Part of a small language model's weights.
Architecture: LayerNorm before each block, ALiBi.
Training: a variant of Adam for these matrices, 543M tokens, 11279 steps.
MLP neurons of a small language model. Each row is named by its layer, matrix (up: input weights) and neuron, and shows model dimensions 32-159. Each number is 128 + 24 x the weight over its row's rms, rounded and kept within 0 to 255. Numbers have three digits each.
Before each neuron's rows, "fires on" lists the tokens most often at its 100 highest values on Wikipedia text that the model never trained on; "fires in" lists the words (lower case) most often at its 100 highest values on Wikipedia text that the model never trained on.

fires on: " also", " later", "ently", " all", " often", " still"
fires in: "also", "later", "often", "still", "all", "frequently"
L5.up175:097134136129132138129145140138116132121166190146129099159143136132132077145078170126110167112173160126131131119111117098105160111135109130126149121138084121148103138134147107127117099143186118138091112101159130126130119102134155111145112139149116136170147124140119117086128138165170128170108167145132154152122135140125107120140125181157126126153188114113114120149121161122100139149130

fires on: " as", "ing", "As", " to"
fires in: "as", "to"
L5.up1206:160126126134125102138121161144106123112127175118114122123188101134091131130138128152113116121129135134118162099109142139100140118095123120125099097126132107111151118086099098146159054135107179093146075082154117137133134128106144103120152118115133056171118150111149107101094133154119130112136129080138100157164131101136126138129136176124154099150150146148137148100131154142150085126147

fires on: " as", " appointed", " by", "ant", "ed"
fires in: "as", "appointed", "by", "lieutenant", "into", "energy"
L4.up1338:106116101150141114144081059155143108149137095123120131136142123140149143137113135145122135110149137155136151147175130118181114109137141121111065110121142154130101071127184130131101149115129127123153132162092166136154151124114123169135121148139148126153135129122117124115139134053114157142189124122147101123149127105142142140112125194105104074124131088136132117147146141130144130094123

fires on: " in", " to", " on", " for"
fires in: "in", "to", "on", "for"
L4.up74:131171141109151120160134133134133137131106165114130110120165063109149139150153086185124117140126160125143144126125114109132122138132074116098109125096108152133118147084134119148129117160097179108132080103151140138138087131097197114104135109152104096169110135114089117088128117144071128150119120135075140151141105120145117106133125138117132104128128120142136168147119124100138113150122

fires on: " to", "en", " with", "ted"
fires in: "to", "with", "garden", "converted", "into"
L4.up1556:110134112107149151125114103154125144101130153133142124157160140146131097162112129087057139108155089190118161127189151133137120162133124140130126109122115128147102113114147156122131117181161121103097090102068175144169146119123111105135127138121160154156187125098119119093116128135087150140118129118104151128111129086142135074141123161114105072124124088101094134176097167104151142121133

fires on: " County", " Division", " South", " 1", " World", "ver"
fires in: "county", "division", "south", "world", "1", "over"
L5.up12:096080137129090111120130125115116147147119179127114143133139092119156108095122158127118112113154171113115083111172109089111190132105111130119120113105100140143139114119136082089157124136136148112106104142174121127139122119077145138121178132164129130210123140131140147115155165129123166153122131161131141131127113121149094131171101127111115109107121160157121131172128159124140119118098

fires on: " was", " and", "l", "m", " being", "le"
fires in: "was", "and", "being", "lost", "had", "having"
L5.up750:129127109139125059124170116120147104094139126118098174139132108136179094100096120135130128148108175145132155122120110136120125125090126083120128107152130122155121127093166125110096119184138181130150106126133141134104152132128161070106159135133132139116149099106124131104131130137091118156135137106149052154107113159102130138138145116134160141094131142114120127133144118132140119157113

fires on: " to", " at", "ing", "eb"
fires in: "to", "at", "baseball", "visited", "left"
L4.up829:126144157165152103128141111120124140105152192157136197156109112169091123141135150125094069093131116125137104092098113156106190142121131112120125109148143117119138109094106103146159131114117110117155110102117124115136120143132120152129131086139113134145150108117131141113152145130115161091158180144123079140126135067133174100132155161143129132143132106148153164124131125136124134099145

fires on: " to", "ed", " by", " appointed", " joined", " from"
fires in: "to", "by", "appointed", "joined", "from", "awarded"
L4.up1422:140108093106132110130123137150118130109151125132187107184159112141144115143140075108108129123163103137097146133144133120117173076136159075132151130149126117146103099139142099107144124114127130128161126176092204140135129113112144124138118099111091154133073124167156126116126129092143132104153136142145155158171161051118127111124147161103150102079129147079146123129144129161159106123154

fires on: " of", "il", "gan", "ald", "ther", "merican"
fires in: "of", "oil", "other", "american", "already", "sealdah"
L5.up1115:141153142091140082131135112120121130147144155141139141098134114074154123117124123130138163127103178120125133116102110100135131082115148103094090090109103113109156133102149115157098145132093099121109136097151129109155103098144142151142119084150170088122113098117111137125158155123133131139139152135118151175110110150154110162119142110171122144138142123093133154104166159152177124112113

fires on: " at", "i", " from", " to", " by"
fires in: "at", "from", "to", "by"
L4.up1841:096080169130152138112150104154117134066102133122160154140135064115121089136096133159105136114160161112138099143150110130142134079125100098109113152099109136099141119121182150107102130167107123127106124141116158116134119152102150132124139153113131126141152128146155133129165149102160172149122089139124128109167119099095156137155124150127112134110151111125124109114135103114156142151158

fires on: " by", " from"
fires in: "by", "from"
L4.up1666:152126115128163127130110153119128091100110153130146113147129101140111121119128120113093101115121145126101111108149154134082122120103151114166165172101114147147134100076179096137127139104122141121119102123096127134141138122136153129150148101146102147134158113085098128079121149127126143149166178160121095156172154061116094132121111139067132091096106121129145120156122095163152145106106

fires on: " this", " that", "is", " This", "t"
fires in: "this", "that", "it", "eventually", "which"
L4.up584:125131072126133121154165132104123100110155156091107127121138107092166116154128126169090148127134082134116136136133153128086131124112119127132096117114117115165088120123149114156142110144121152059117119181089139138147141152118104127125138133149158131187126099093123165104121125140149101186124123116148145161102137129106140170123102075154126113109164144107098122131108128127145164158157

fires on: " as", " because", " due", "ince", " while"
fires in: "as", "because", "due", "while", "since", "by"
L5.up428:157126127112087133128115118133123090162141178104119118121171107128160105068192107136157093122162144169098133113120152143179123134089122152137170145111138141115161106144139128100121150144126145100134129125133135120102086078141135121127152124109127096139128135083127157101100114171128124150111116057117131147135097133140150153147080178133145094125131106152114117120099128080160151132172

fires on: " took", " take", " is", " are", "akes"
fires in: "took", "take", "is", "are", "was"
L5.up914:153115144125119138123109147103121098125123197120144176112133122125174110118121091112126108163136139132137123102136155130130117116089114112163142133112130103180111132155147145141121150153116122149121112140160157121095153150104131088132113126094140185132116079134138132098153157153108142137093133128132138122130133078124133128126090122084150123126165109174104120109139133132114106133122

fires on: "'s", " has", " died", "N", " from"
fires in: "s", "has", "died", "isbn", "from"
L5.up378:111122154137126104157112169123129060125122129123154141157144107150148131166096151140119111112184162119137115146155130135162130109124100127142117132125141169118115127145131158057111132173132152140126103125130125112109123142112104089134117150164132146131143113115155134115148155134093108159109119148132151126116173066085128101099137144183101137143133090139140131092152158111161120085164

fires on: " to", " of", " with", " and"
fires in: "to", "of", "with", "and"
L4.up403:122131121081147147103142136132135131130156157128151117102194113167121119162107090163105094150144116155120156121121139114143135149108128088122133144096138159137108120143137087113115122169120120091156107123127144141148085099110139068129117145097124168159115116136104092094125103136053145155137132116115081164127131115138173135103116115117125111155154113169135158187114139133179119127156

fires on: " to", " as", " like", "ike", " with", " of"
fires in: "to", "as", "like", "with", "of"
L4.up1776:106094156142105184155112122168119118112122152084136143118176108098145127134110140194104122139106154138109158130145144113138134122144128138140112111120149108113149116114131139137074096125115139130128150097135126095123102128099158149140148150112180136158139130143116114143085097107114150136156110173108098098142136173124136099083136141156138103179148143135133135133128105126147102126140

fires on: " to", " over", " by", " side", " club", " against"
fires in: "to", "by", "side", "over", "club", "against"
L4.up882:137102118158173143138127071120112119122139155142120184159152140129160099132162087143089108108135121126103111121128145085173190060107155127134125149144122126141125128140135137152124109121108155124122105125118161140135128129107123090145122057107127112150160117127149160122147128096126166150088140091109148157138158107150128162132137154109120140153140103123108146164096149164159143172123

fires on: " to", " from", " by", "ed.", " after"
fires in: "to", "from", "by", "ed", "after"
L5.up83:125142127088129105154126144149098128124135126112176120118124095150102110123143129101126117153141136153141117131138107141115118094132134070149125125205142125125137107126156120117097140099105141105134145129138105115108078102118156146122112146144096112131124135140138117129092162136131117164145152164124142162138138107089123127121120137166133134112146095104129115124091115136164114109159

fires on: " was", " is", " being", " be"
fires in: "was", "is", "being", "be"
L4.up1130:125145105094100100118107128153135065147142141105117121115137117094147145091095105143113124125180171151135152154144145176112127128119162109137136106146142163138120106112110079114126099129130157118135120121131132103142109128105127117130192135102107144092134133157078129139122151160119133114120145094132078157159142114158131128201137154138148108115102072120145116107133114159154090172162

fires on: " by", " in", " city", " to", " player", " or"
fires in: "by", "city", "to", "player", "in"
L5.up713:150130168079190136142087087136139130128090143090156131140144122116138130122153093085145114096185166123103121127133152137133155084117142110124145135142127169095117112103139129111125167162103155134124128091130159131139083115134153127133139144129125084130174152136121164103170139120104118126115150154099127134163114122164147167118074160127107130115142133105106133154122124097147120182095

fires on: " by", " under", " while", " over", " after", " up"
fires in: "by", "under", "while", "over", "after", "up"
L4.up849:063170096163135113080114096083119133089183153140134121130135132142140127194137136112060098121148119125159134133144165087088175130107136136163141149105131131189139146081158113148109118144149151112160102148131128114132114138113142096134097085103154127181151107094093091091176106128146134170133150127111157142129108117131124118118119157147116085124122090115117138148075112164106144129134

fires on: " to", " of", " in", "ing"
fires in: "to", "of", "in", "following"
L5.up1850:133111113057165121164173129147122116146115159126150098121156114050121114140161128148134126109110122152129117128118137120136179142110104123150076127151155142134167103113158147112085096125105135078147147084122145119138133098123125121126133114149136111145128147151125149121091122129130124166125074162100141132168135153129099128104107110133156122137112116109119145150084129129151096118113

fires on: " took", "==C", " take", " to", " enc", "e"
fires in: "took", "take", "to", "career", "cast"
L4.up1323:125146152155097111146122109115145134082140132145110170151136115157120098124124128161120114131182116148131162125127134136117129134103142147118098097135131118147120141100109130162089146176120145131142098157138177118137148173127151109139150128091166109110112114129147095109140148143137168132122149115117087129156147068102135121155122128126186117099155092088117131116153129127121158160111

fires on: " by", " with", "ed", "cted", " to", "man"
fires in: "by", "with", "directed", "to", "presented", "chairman"
L5.up498:111166125144182111130104097129153093119093113108136103121143121141130134190130112167139124106117141151115135129127127147140177108103150089101113152114096112136168097123148069113143123147103145127118112138125100129158082113141154126142152085092106116142155105122161160150125139121110143139158140128118101200159115119176142136127126127101148132107107138119143130104142086144150143103153

fires on: " of", " to"
fires in: "of", "to"
L4.up562:123149130104173121133144114139149135125096154123151132123166104141176124156132081158109098139129119135138133122123109112127126128136100113098131120103137151134110154087119147136115133128098153088123085097142150138151080109092165103108112084104125099174108144141069120084135121158076133129137123126073128146149097113177112119126123137116122118109119095127151182154161119105134107175158

fires on: " of", " to", " about", " with", " on"
fires in: "of", "to", "about", "with", "on"
L4.up1739:092138152087133134093111139125128155111138144112195115143165119153157107121121147160130097149137046123136156115126142118144153145146083116133141112095156160120109123121128131106089103150128136105120126079113122122154088099138154128146128135147142128120137108133121108102106108164052196109159165136121130117123114156148186130119135161131124112120138068153139154160137148123120105111133

fires on: " where", " when", " (w", " bec", "-b", " now"
fires in: "where", "when", "now", "with", "becoming", "based"
L5.up1403:134144141163120144122125162124132127124117106114116135132125122116127117149154100151089102153170099161129185089107191110153105151086155141108145158160137129127106167133114157159118157169143116127096134119124125114146133102137088080124111134114151149159155131124064140111122128102122143087134155094090109140184122150138140145133127155127120132124175128145123113153107089121131106129114

fires on: " to", " could", "ust", " against", " Australia"
fires in: "to", "could", "against", "australia"
L4.up1192:118145138125105080129133122186097118110084158156098119159132092111152145147173116143156137142125100164111135130132116122135144094106120130114135099142117110115101151126099081116125100166142111109101105110129120114127119108130114152155139140095131079131106135122138105125138134100129139132131101177110142165183086108114132141138125102128105160119146130113129127128144132175137124159110

fires on: "h", " in", " At", "'s", " at"
fires in: "ohio", "in", "at", "s", "attendance"
L5.up287:087116168165118125148103123096128120117165132097083142139134084135100075119143137139108088156138152115136127111121186086089140163117095129098127143131097161133142128091152107130138143132155185085111125117112138114161148154139143135131144126118140122166185135088085149105113129128143130159156136106125166134105137096145131124145089101128146136087171121127118134161141140136113159121120

fires on: "th", " first", " third", " second", " 2nd", "st"
fires in: "first", "third", "second", "2nd", "3rd"
L13.up836:096134144168150110131118166103129141132156106098115139144153121117158129142116157123103085137178130154121145132148144123125159161150096139126139179110119114143088126148143094134106147133160120112078107165081122110143148119128096101160133116145115100092133131112098168122128149138134147147161146131134128144118132108152135117144133094173138125124115114086101135149174127155120155132138

fires on: " for", " than", " from", " at", " all", "ond"
fires in: "for", "than", "from", "at", "beyond", "all"
L5.up879:099147105138155136126129120116124135152143133125107145137167079138124101136115129089103104123153148126143132121107143111106122137115117127112123167105108151135106126119167189139124159164139148134081087158113188132191126144126133079133157150089094131154142102120109093114136131163056167139147121139138158095149153121120155143130097166118129117157155079164131126137153128101113133125154

fires on: " to", "en", "y"
fires in: "to"
L4.up1138:085124161114127114144153149137118156111156175108089141142129111111152163170169131118113102097133103148143153081142080131119138121128129139147157145090119146137167120137116099132096109166145115098136131096132117115196101108130116084142116102091156114134144124100103116089091138181126105102153135124096106111145153125130153124094114128185135121137106070117119138124144131128142124144131

fires on: " As", "As", "ince", "ough", "at", "though"
fires in: "as", "since", "though", "although", "because", "at"
L5.up1465:116141105110103140171131117131114144130183141123131136122164097158128093072106150152110096122091135128112133112128166138192107160105089115113141089114110139140154106124181161135117133193102158133126101141115128126137081127177148124109158119133127162099117134086119102058137133141097111151139188085085097132128065158115169141155127157118141129134138143168141119125108122105137165127172

fires on: "ed", " of", "ment", "ation", "ing", " to"
fires in: "of", "developed", "to", "treatment", "by", "entertainment"
L4.up706:088091099079133070128095096131089133124127096136117136122150133115129128146109125170133133161101144174110107123184089126132136107142101105129111115098152140129161093144160131130100120143095125104125176115152164108123083135105110117139172113202126111111128115110128116122146112130110164153154120125068124155136103125124129128144120138162149123110127094113153147089164150125155100156124

fires on: " by", " of", "ous", "ther", " other"
fires in: "by", "of", "other"
L4.up1577:112161101099113091107124108127148098111128129117174084122135135141160132160128116117139146106121121172126096113145148112127150116115147085126179117098167092132180084133152114120081139156093139113140134110116176124130086121098136125123141081111154081099122121120175109129080124127126136104161111153082160165106129081175115115145127131155121122153125132106147145111146115192153125099149

fires on: "ife", " home", " life", "oman", "ire", "irl"
fires in: "life", "home", "woman", "wife", "wire", "prime"
L5.up1168:112180172108122118117115160120094130127165115085126086130112153167148110108147116114141146086136130127107114113157119129098126139131160129150169132117106158105187097137146134113108124148166145093148157126106118068088098115165154151146109157135118115124126114090144103139147139142113137119125157182126134103112155119122149098108130133178136127101132084101146092150144131151119117117135

fires on: " began", " by", " while", " of", " continued", " started"
fires in: "began", "by", "while", "of", "continued", "after"
L13.up152:115088149138143129130135122140137105189126135168117128130136126101126202123121092175115105132141120172137142106125152197202097090099115114083184082171125148138118158106151160156138142158133124149149138151165158087159136089145111073113131115138078118161149145118126162104124149092117097107129139125113107109142123131144144164154122134137133113126145117097127128154089146104136076188099

fires on: " of", " on", "or", " to", "per"
fires in: "of", "on", "to"
L4.up1587:100117147148156132080154145102120164128109203102127152115144052165110111162089141133105111138141132142133088120130137141102154161143146109112121160106109124129122113120127149107120116140131081068151122098094127105161098150129104147121112115114147131173178102152097134082114146162137095108130127095125137109145126151159103122121101148124128134135119129149146145110140107118115093110137

fires on: " from", " in", " of", " to"
fires in: "from", "in", "of", "to"
L4.up565:164162163139154141136124120151125139093127161115191127116172076111148076130127126131099089130124092121143159121106152121099133158123134117117117148113120154131109107104136104094089129143112162098154106110144141122123073120113163111123137102099109167181125113159085113091107161174075155176177124153087118194148090134139104113136109124112143119139141130103129141184138184128120133135162

fires on: " on", " of", "resent", " represent"
fires in: "on", "of"
L13.up150:109097161124111109115184128108127142144172141129183151128146126149115108108099145202144149118136118136105137129118150130144120140144120124131101138155123163135137137128132155093086148156118105119157105130110127119156117126136107118140141149145111113174139146093134121101099180150119065173124145099114133148121114174088134139140096137186161099147137119147091138177086134089110150133122

fires on: " new", ",000", "ream", " other", "il", "ther"
fires in: "new", "other", "000", "streaming", "oil"
L5.up1453:089099115051112076099094160107111100121177159072144135110155138151152145103137156155114116150156081139117118118127180119142103141124172065152131106130146098123153130129158122136124151129128088099148121126090117134119076123128084117126097136091167110114131121156121083118123113130112134140104099126102129192103111121160121098121085157166141130105147141142132168158121149152162105151176

fires on: " at", " in", " out", "ing", " over"
fires in: "at", "in", "out", "over", "off", "around"
L4.up1747:127162143097144143135158148108119151116133158131109179109154081129082101170099163150101087125108126109150168099087131149110163102114135142096134097095115159142130120122129112112127109145127143114086105126153146140191103144145141145113153104098110099162140106120086155082118097156066186144139126110094139119149115130150159158133146100139132103100132102166123150135155158113111126135152

fires on: " near", " at", " on", " across", "ower"
fires in: "at", "near", "on", "across", "lower", "around"
L13.up1803:150157141114095114129137145118111153136133136132157121168147065160097074125141149201134108130107108111100133094145191129144136118096138101109134168141119160134158109117167098127150108158090139127139132163137149063169124123106125147139193138164151130106115119088160121107134162122144125146154127097096099133121096120101110139153113147133176118104155121096096135165159153118112142097163

fires on: " New", " cent", "st", " St", " indust", " st"
fires in: "new", "centre", "central", "center", "industrial"
L13.up341:132126135136130144091109126142112122163096110105153160085140110148106134105087139125110149144150103129108148124119156090149207130117137095128141102112108128177104086122126153119138125119174120101143157151133100116145119141169123152145100155115139109117127141107116110124162180130127144121143169179073102166127097140072177116132122165121070129117131120111117133108168144124124158102113

fires on: " player", " friend", " (born", " born", "er", "end"
fires in: "player", "born", "friends", "friend"
L5.up1104:121107148155124132139142147117105125061145144096143159142116113132119142130091131167086113126160168105106116097117126150139151099109157097108125145139074129118109128163123142060130117131182129120106097142161169107132152126118145109136145082113118134190142089144129108108140130132163101085137147141114101144147142067164202109173131139148141156135169148095129137083108107173140130127131

fires on: " during", " of", " (w"
fires in: "during", "of", "with"
L4.up164:137114147145120128122152161140112124099120117158148131131157070086138135154102108180104137113150101116132124077111180131182116165138083108111122125110085155151102170130111129148126127187137127143145125109144124121129152102151163127126125151118088140186114077158114136118177171147137113153121141101077149157169114146144128130130118144118146147092176163138119149188159139110134092158108

fires on: " can", " that", " could", " to", " will", " would"
fires in: "can", "that", "could", "will", "to", "would"
L4.up904:121108163089126128107142148145109123076134127100189139141146123180132129131111079144144165118184088133106138129133116130122109099107146086148132134125107145135113099125116147103128117151123120108135120166162183110127111095129129101140130159088086125129149129156121143128152143132126170134170110145124134130153162139084141145127091132147110120128170108103146098174096140117109133153130

fires on: " at", "ed", "t", "ied", " to", "anded"
fires in: "at", "occupied", "to", "commanded", "owned", "supported"
L5.up365:122134133126118131103147146151117152108148109110112150132136109167119128163079117173092129115119128119143115138164130100077169132126142107134176124117124104134122098096181144131115110136113119122152136162093165131128125143112145137142140142145113095097150138084113130085147155099134165154167131128105096131137217103092129097126115139116169047108114132122135148153151137129156136126151

fires on: " also", " been", "ward", "ently", " again"
fires in: "also", "been", "frequently", "again"
L4.up1552:137090146161176120086149116137142124150115178128138105133155118087133183162113150088133121103149143123146131088126139143130162106131147136136133130149089123136112132115129106120143096155131161127113110118156153115155126098116120098138120130125142143161186093123113132101168104153107114184155146105166107122151102134165121095082120140141134101126136106144119123114071142115159119125116

fires on: "er", " director", " coach", "iver", " President", " Major"
fires in: "manager", "president", "coach", "director", "major", "editor"
L5.up1221:150103137119122128066141141113104116144163152136122124140135134133130102115127130143130096134141110103071141148142125123156146118100109120114137127107099139135143120155157123099089130157095100111151151144096140104211097152130111105111166085126132109168156112068171113132153157161126150104148127137084141137121140137127168138123146126131133122140101095122104127096152151136162119126134

fires on: " can", " could", "al", "ust", " to", " may"
fires in: "can", "could", "to", "may", "must"
L4.up879:125092135134085118152132102139110108124131151129111100140165129100153154140114163181139199097145136114131134144137113110143136125093130104114089129188079130117131112113133124108129036161126101121138114155144127102121077141138171152130131157117077121109096137158106106108077179126143149117158115139117140131158121147084176111136144168153137105082154114118159102135145142125130164124169

fires on: " to", " would", "ust", " could"
fires in: "to", "would", "could"
L5.up1217:131103147124091142170157149162120133147132176157136167185164116121153107155134105165128119115156131132140123119136146114158113150103092081115160122192108162123145151112172174147127127133120129127143128118130136134120121136126148108148137139123130128141161134139093123114130135143121119096112130147159152107136155120080162115173110120145168152129186121104132140151143142119149147119156

fires on: " while", " because", "ough", " since", "though", "ince"
fires in: "because", "while", "since", "though", "although", "however"
L4.up1806:104140104127094138139170133132127071138129122137159144124107122156154124109135160163109083122133114190102160143101140112191119135042131132152125141135142128141125097143138129082136114130138110060172110154086132083128107105117160108110150099135150111138159113096127082125119106108101121160143136094148119178134131089137145140139102159154141150131106115153114150105088131119166119135131

fires on: " in", " up", " as", " sub", "ime", "ace"
fires in: "in", "as", "up", "surface", "appointed", "place"
L4.up1409:108142151163154141127105106139119113137140156116133106128122076127148133129133156135102121108114161122147139098138154157090134150144188146109141120144122133094145162118148112110144118160116147136142148124113196119155123100128127147146107087130137141129145094144101130066100133108143142176161163092120135093135139116156117117121156123116189091104127117158137165141149094106101062121143

fires on: " also", " this", " result", " This", "is"
fires in: "also", "this", "results", "resulted"
L4.up715:087126110132137125125132098160136091104132114051151097112133120112106156197157137130149144105175090131102123106139173095132155135149153083130082117131104132143119079123152112166143099153181149102116119161124125105121130113109147117131140155123140119195128099147155093186109153109119143137116137137138135192115091142139080142105105129162126119132171074120120119114110136160124150171177

fires on: " would", " did", "es", " could"
fires in: "would", "did", "does", "could"
L4.up108:122136165158117146151138137167102134104167115126091119145117094114093141125148103111153142106133103128129133086112152193138139097061130106123154093178104126123142110107151150128121107179142136155137106142140113114173103137160135100144144127110073113129129106127149116129107146137086123107115121152128116122164138157135161120137128121173126142119141127127103115118108083124117162103163

fires on: " the", " of", "port", "way", " through"
fires in: "the", "of", "airport", "railway", "through"
L4.up915:083101129077132102120160175119147138153130146156130117128135116140101078121107142202125112133105167127139110087134152096140148111130086136107060079159136120159095108112161126136120113139143116087111162149123166125160154127100148138145170119193138106126154134084128127102144118145144147148109135102118118106086125134124134124119113114169135101117173087112107154138120139135122137113172

fires on: " to", " could", " To", "ust"
fires in: "to", "could", "must"
L5.up476:104132166079146110161136107181129145079101129144083119144155135100179109137144099171133130090186107125126135143116101109167103101126132090108143127176095149132154119119107137132124153138129105122162139173174134140138117140137143125125141139094094099112135144134129128125139142151113160123134147136107125157180122117070141121190128126122138160129132106098133137141125170096187148122112

fires on: " in", " to", "ed", " of", "ially", "ing"
fires in: "in", "to", "of", "developed", "officially", "operations"
L4.up622:127122141130134125132133108108104138113126176152142144111181123119137172174113169188149117111147103116141143123125148102109132103132105086132103155150105157149135159125134109102145090147130103105146106131176153109143095175094174137132112081139112094121142099146116101070135151128127144160148158110062128150144093116179114136095146131128144091107137143111129162133143089128139142179134

fires on: " with", " by", " and", "ich", "and", " while"
fires in: "with", "by", "and", "uganda", "while", "greenwich"
L4.up204:103131128196136104142126108166133101156144182135111164141174136097151129167134110142090089135138131153144162134148135127147110131064119128136125090107153128150114147160188110132083143144122127116153083173103137133093130130082101093106152085124164123154148126152089120119119107126124107150121078140122115104100123136149166115120131114118123116157132105118097128149074079132142092117139

fires on: " the", " first", "'s", "th", "ed", " b"
fires in: "the", "first", "s", "second", "ranked"
L13.up955:147104088116154068137135158104135103123132126127185158155181148158117091126113191135095117137168134126133102115143129126109117134135097108128147167115125131198142153152156103127141154118132209126106106112104149137138122128110095105117095077122111128142095140109139150098122185113104124121144164168149122116108122092074115152097091153139150154141145143140152125122142134130143155097117

fires on: " from", "19", "'s", "201", " called", "20"
fires in: "from", "s", "called", "2014", "2015"
L5.up292:084099123131138118116118147115122106117138112108120163122147079075141124116106143118093126120121140131135140129137158101094149108100136126159092129135125131140122095126127119102119090144145144107153127076108102110139129160127141068118145146108135175133139124084154162128106109168129090187145122119150124132144193106162101116108143140093155086160137107173138109093155121133133115062140